python train.py --vocab_size=8192 --init_std_qkv=0.0162 --lr=0.000598 --decay_shape="sqrt" --dataset="wikipedia_en"
MLP neurons of a small language model. Each row is named by its layer, matrix (down: output weights) and neuron, and shows model dimensions 304-559. Each number is 500 + 25 x the weight over its row's rms, rounded and kept within 0 to 999. Numbers have three digits each.
After each neuron's rows, "raises" lists the tokens whose logits its output raises most directly, leaving later layers aside.

L5.down1647:519493502481474526477503488483505533483533490503481494447476563498514571505487484499523537491472466483501557484520522499512489496527515526518503500514485470503488461537511531521488475500510474481456473447500551502540478495493502491478485491489493504490502529442469471468524477497519498497475515510490477512517519503479491499528483497495497523513551487467500501534500534485525527486514463506505507492482467527467449516509507481523491485479536512496489495439465479534519495466484502504505554498537458471494477539489518510483498545475509564531492504473481490488477488521520521539503444494526514525485494458501476484511522503480489530519489471483502485466496506472511501510517472465533525509495515496479514470486532519473479508518513574472529507484516532516558521532488536
raises: "ment", "ments", "d", "bon", "uv"

L5.down2176:517503500493470484478534514488512498494527488499490445474505528524494506484516481475510456506499514475475485471547560528550509499524505506476486519483464506503555495511456514510500484487474479465494500517470482502532479499500509513507470472497546507490506499458494508528507489499488464531508489510512476512498550506520458514500487462488499510559527492504485476487481543543499493486516517513438492485537495499530502541564482515517503498498447513513468482463540469542494483515501490465515489506547536499501476493494521521479514494506485533460522516473469524507481529490467506483472471496494509483534554534504489487480481484500481469496459498481506501496489474468480509462492495519500527486522523554512509499516496494509523519513455498527468535558467522497489486501464533
raises: "t", "er", "r", "ere", "tra"

L5.down685:489526482469519526497505492464527498549505491508501471481460540497489540506485463478544500500514485525486502519498508481492504487477492504459510496497519488507483497521509455539502495464522476488464485477493498477508490509504507494492515506515472511489528471496522505541512505498455511512539542476462509522522554506469508519509486520575518515469484553482532485464515496494483499461501522495504501486463511480455494462476502477535468499494461506499497530535484511490499478478509507494512491528506515469590465520467493478537503535498497485518505458536490495536468510479495518536497492486465497511487512528468495487509435520468465508500486477517470436516514480486533470516472508499533488456529511474546456497510508509506526526474516489485486479508522482501493505525534480
raises: "ally", "ered", "ated", "ous", "ations"

L5.down1580:504511521520487495483493509536497494449492494497495496468500516496503448517517514522509483527534492441491504515443524495488475517452530487526488514515445487518526515504518508509496507499520501480495492505502517525525532510529505534490495507494515561501504516498480490497499476475519460504463490562470468478490509526501481538501480517518474468541514531520487488507516553525510472515517485506496504461545495525509477488467507525460465463512502499517514511400543508525519523491494554498559519494513466510503507508516481491518470477450497531510452484514471484480503508545521507522474476524492497498548502471546501503483492481514518500505492502480536473460508503483479529506501537474494529459550484505526525502480537471471503533509474533484509479502475506512480496480505491
raises: "bil", "ns", "na", "ne", "ged"

L5.down2131:511471477524524483507504463456498527527490477452513467483476474505520501507437486452490506523519517539511499474528491513506515538495515459515497487534516474482504442493487516531487470518496502488457474479561521504478495493515462439488558487508483546531510507470525478492456498476480519469499503515468481514529542514477484519496504452500488574531480530524489515530505520501498480512503472512464552518494542441522490534465479506550486490511520525482513489497483467520508512512494550508539534565476503513522518524487522485481501493501468527493500477522461508537484496510422497491422461468518513485491501505483523452471530497507514512542511488502488499485470527485507461503497541503521518481535478518498478482468528497511492486514527461495501454506490500503517503535491499
raises: "do", "dis", "ct", "vis", "ves"

L5.down1170:520519488536490515491462520502488480453494509484516499496516506465524502513478441479510483534474511517507468509470495539463470521500550511444510557525514482537498451524446501555484484526510498502491490464487526483496494487490469467526525516509527531482485523530492505507544484526468482499556446470554510515536504498528478512493499550546440525467524557496448473501500487462494519531525512522486498478523491491487456483482498491499484509494497509521496461508524464482535477517496518531512494484494465506463468529503521489529510507475512510499491535526493512489505512512519483487482485511494495531491529518543534530496461486482514489493497476530478503513521503494484536455528525510495498496478449500534500482517531535512532510505489486517496505533520474494499505494504549
raises: " of", "ate", "so", "r", "ating"

L5.down1815:527473466513511464476524463511449522529500493454503513491519506476520534494490475458503540522542524490548470457513521495471506489501499495528485457493514479469514518485473504516511478516560550513533533531474496468486556470527550519464517508527488477518539512508524504513484520495510523502521528476526523510498513504502527486451510504515508501436496508501477524521458510512498509511505488494474484524465483508535466493521508510508520520573416522460524476502479499515531466488464472503562496481544509514515484528491493522393500557477473464518511508488483538456476480506482539485510534482496481475506517449522476519501480494531486503443477458510487481527501494515529483522506464504511497552498500537478422487519466465500488484506515533491508498525503529522559483489463487
raises: "din", "d", "ds", "ough", "dal"

L5.down1184:525494493523486516490483469458487501488484497476505514477512477460502512471485477531497480517488489572483487518501527459487504494517469505557537502497531504477503486501504510518509524464514494491506517453535482502519543514487524498480524490505475467560525515495571500524433488482514521500462440484558475494531473486498492473489464476543493499479482514508480482479508489496462515565519500479501484521518501522484499505488477496480489482490516492516523497540520460506538534532483485548494506496481493434523488548505513518483516502519506511476482503531484556453532501491510459472507483509494499490485530524538557502488528492447479470495506488471403498483514489511492522522518488480495492490449526484466482468501529466523508463543502476491461443519460526485499481466495503
raises: "'", ".", "’", ",", "ut"

L5.down1037:492457511499486461481531492501485494543481530483471481527489486494465493480510500510513481514484499500513471458487501510472477489480537513526477521494586507517493491470518500512494543501544517512494462507494535542470505503491538508540515497488455522514506510539464510507499540498526481521525516547536564496513476508513481513484493475481490517506488536510444483477515507514536530547529528479500516522480473551505516466492461483478538526483491513446507471452514467489499488533462504554459513453509500489492510524482488465476492511549487509466505539473446478501474503485491514494494494523498538503517520501526515480531476491504526510453496492487553507531521522543455509503516478489483494433476453484451514495475523483523520483515534488504492476486471502499495490486487501
raises: "ita", "onym", "illa", "ille", "usa"

L5.down44:537501464508521480530508500504489523468474514501527443510522490471420539483469523477542512526519497498531508516510509504515507471505500483516481462465524486527531465507494483425507505514512539491502511482497495463473496500482510485502499443485478525488525502501475523519515496509515508504483490473481531507479528507514481462510506440504522527494498385495504529495465483489535440517470501478549499497475521508477494523512433479493510499510486487517513501522480543474484552512498506445525529515499509496519518517507497502467494537507466485523507479539493529512500510419495483494530455546497526490494525505501517515526503497518512496522467498470508483500493475514473506526512486490475523537514527499513491497480510488529508522502517531511473503487464523481512530536471515
raises: ".", " from", ",", " the", " it"

L5.down1965:512459511499483478486527500509505509481482503520524461508457538498518461509489506478529520516513515538506478512502503519540503467489475463502503508454449542464501482525503474535493527503504486515478477509524540479486498473485507497498474529489524489481483507457495522504522494472502496515478474514510462489528492490491512485516453456520509505530479534495487493490538500456469488531486502464502533513520468488456501555453491484508506489486473538557528538465544498471528493476507517525488531508455532491493463521484498517470504527513512486493535506469514477457513538546537514526484572540513511506517454560504489545528469467445491518480510488483474485468502501477537475481468485462500503497504514523534548494492504517517477531487455500519543509502533528548490483504518531
raises: "anda", "ced", "ism", "ice", "tic"

L5.down122:501495497506474493479463451522516492487482489503450500505539498497533480483513535471496508468481478469523492516467484497510522493473517505525490498509502486520547505463516485486464482508531533485456476515505480503509489508466502511535508545514482521525501519515483486513508481514467497530511521481472469490538480506507545486495500511493462531493514515438514474466505524512496520450487473458512551489535501473522519510487533495559483493486516429506512487539468464540506469524455474513497519502538513519495480490541541476488514504490482494480514512509466510492437496508522510503504496499495505523509495491502539481508492521492508539482483513526491493520519490489506485526491475490500515505451523510524421457488503492491535516521517499552506527525558475502516484517499457
raises: "cial", "cy", "hes", "ords", "ved"

L5.down956:501504521539521528495515473532532551545481466525509490512509496491535516511507520543491485462511457540504541472517497503443493544459503470484506494532484538534523510510489529473488484473470459504495494463540512491517521541491521483499486520505470496518543523495446495470467440516471519501518487492431484494482538486526515526536471490503508544509530479451501488491479507486508509511502530494481494504521476509519500524522513466532533437524528492479510577509499497475501453509498488475522560572476446497482492516489477496504521457484463495492514500491525502482532505504544505519491548514462494527509480536515512518533491552486484515504479514493490490496565505470488506486502501458537489475514452507522496489475507492529517486484493508508481485487491521460503475510471503
raises: "al", "ally", "uts", "als", "ations"

L5.down2203:515547474477493520466527517515490507473450496509460485486530538502512517466482502523519507447543465453553500556498471508523451521506479512443470501487502480496481501509483513499512518464424477479521512509521508491519483517469489524524517470489491482473499521493472495526487518525457541469508450488510479515491519484476528510499516540478518531522522467505531528512517500496516492527502492517500547476507516523490502481531490483489478508514496521512479554519493522502509488463463511493489519507471547491491529504488515508508497484449499552509498496505509526498546502506447534494549532489496504495499484493502458506502468493491447485452513505487477531529485534475508476516431537493511492492517486484492515501514446498516491456532485480511517479505515494498508502488475469
raises: "i", "ii", "o", "ian", "oth"

L5.down1040:530511516511435479453488496521467494455510501507516485501501479514511530479469500511484486492490486458468481477508510544489506511498456510501493450511464490504509472499488516533501469471473477523486481488459499512494468531503488535461536511549484477495528473504508512518533510468438474519461562521497480486501536490493524513504496506508469518487472549464531535494483543500487535533519525508491499461500461504520461515494460518524472539495462516546490459560493496464490478495507508513497525486466532524491461519480503510479512449508529546515443472521482528477542525502477432483497522445479478488493520518541506456505500493496504513490521552507469527512504512532482502507477475474543536498453505451472490464493510490491509510507493490466490492505541518536439548513500503
raises: "z", "lan", "las", "line", "ze"

L5.down277:525521506503526515502531496471467509465533499486510463489503489519495508502537508509481478511467519500525488462484485508479439496497455505485531521511535498542478478487499519503516442467505480505510548503543507470504474495507485486477509492459476542501541545523491500486490539477449455517539504512478478470523504507480562501464465492513547492519505517506516463509489470507494467520519518515510476529461471509465504459485511512473490515477463555477508515508514502494501502466522522523489491532504502551503473488494520514504481512495513497512502473538504538463527521521540454473521470472494458462508498493486512510503494507499469520467525450517464489489511529508513511502482520491458511545516487468561516482504531516465532529487502493470494421505494501486466504478534504
raises: "h", "min", "eta", "iz", "hy"

L5.down1202:502502521500552476506500540504533522563504495467538521496484461494516523529506469544503461496508531464510478509518463539536479475491502481503530522508475556501499545455518445512495462511488509482513514502493510479580486486485499484499476539495478491515505509525525486447519543484469505496546585576474473504482531498460503511515506505473510511534495484468507486490498473530502444502496519502547500512499526473438461494508545548471503492488490510494538508479542481469539532479477505540522463497448489495519495503492513553488505511479490520529476525492488493523512491480522458467506532502495490520483475502498523521499502514496517475515515499531498515500505517496534474489502492476515509526533496530482493503541488475478467527474492537510475485483499510421511453499518488
raises: "ers", " personnel", " officials", "aries", " players"

L5.down1110:537526508529495523530499537515481496518503505482462486487496534497465480414481466469489464455513478501503493483512503528449496502513517515478498511507483491486489481527500473437513464431507494472528491500493499478505466494545483507505475534465517474486484459503536503533511465513482501511527458506496494493543491525487493521485520504496497488473491513496481519533508484473485527500473513536496499498506499483456477462489493474520532529534500510507494460492483502489519465474545504522506540525509519497501529532511492515530497446499494494521489476504523564534473476509533535519480505505544489481510471493453539527498483497481502486514502544537491473463535531519541462506493516464503502529510542470513508500466510521469539483526541449510529510519521442511496512546501487
raises: "o", "op", "e", "ari", "ole"

L5.down1309:540481546523502549489529520482505494518486465482481533473500490494532527516495469516467465546427495522497477526480513491499522505498508504478465491493461506491528539492472524544510457457502539478493481532487543466537498451495532541527482471490487477521486500477470495531509485504503546528489480523465484515507497565486503530503522512515511535459466507483520492503447511486487495507512482466464503544478494523464480468518483496525510525470503514473501492539500512511497491481484539500528475459519492478496534532543459517494498505531541506485524502512503490491504527518518524457481506482448512528509495483483539455472506450536485534541515492486466496499478501487503486480499522471538478479493496515542533504503522512481515531475460495488505527524483524438538493532511489
raises: "ed", "ey", "enn", "ene", "ained"

L5.down2233:512492495518513500480450462493507503512504556491489498486524536514531460505468525487488429503479485533497497503473536482500485487496474508497472488500480540545469467515477484506513497481471468451476477508483495505457523498498453500497526515524513505492465481496461514476516490486480447517569525518510501538480497509517540507517457517516486481485516511483519498458515477495470480488489487501500486513485509504517493477470483496477454532487511495545484510535513473542500495504528528505507546490530485534503458500517520520409509551498533481509521496473528530499518532512513482505547510480453481468530511485513556489529529494528496498474519527504507508512466536486473510571477510525569479522486467538506505498498559543503472488485489531466519529524506509527472473497529525
raises: "de", "der", "des", "den", "din"

L5.down1613:506491490501497494519500511544507546537492474479489478468539516482522469506468481493478492511525528488545497515508520469499458521562488523537488507419501497480531506490495506470535467489490496475522467491458504470470488524488517484529481519530510494492470480542481496498494501500502486487509500504452575501457505520508490492505512471500558565470507472449507475504505516483559475527510441453518547509496476521518513504479493485518512533484481498471500524453539494500561494476468475502478482496532509486452490500495515544538515492490505494521506514505512508506468494563467525480456446490511509479456484472473526491494503495514510507504494530490474458476542535533516492498520504505490494491482496479503519494480514483504511543502498493531491513471491512522499470490538492
raises: "ments", "ment", "med", "d", "mer"

L5.down1180:500506480461479452520464461515487532540527521493516506453486509478479557522478496508506498487512573510518442500496490495525471473547550522565482487520519502476504499502568500544497507525520516487476528491499473460507502483488487501506470535517514512504494468463535544486478518495484502467456460473489461494529488531485471504508505517477459529526511550495528461446474472497516484509493473516522469477492484462482473515489495513486479496475518500479508521516527487538529475537545517512509493503506534452488499552487516545506501532475500536498527451514475492490492552514510486486478483531480492499513465516532533510521511479500547502502499501433485526512499496481504497481531450492494492537499498483508480505454477507455502486520483498519518495480511598455471506475492506
raises: "row", "ur", "rab", "rim", "uda"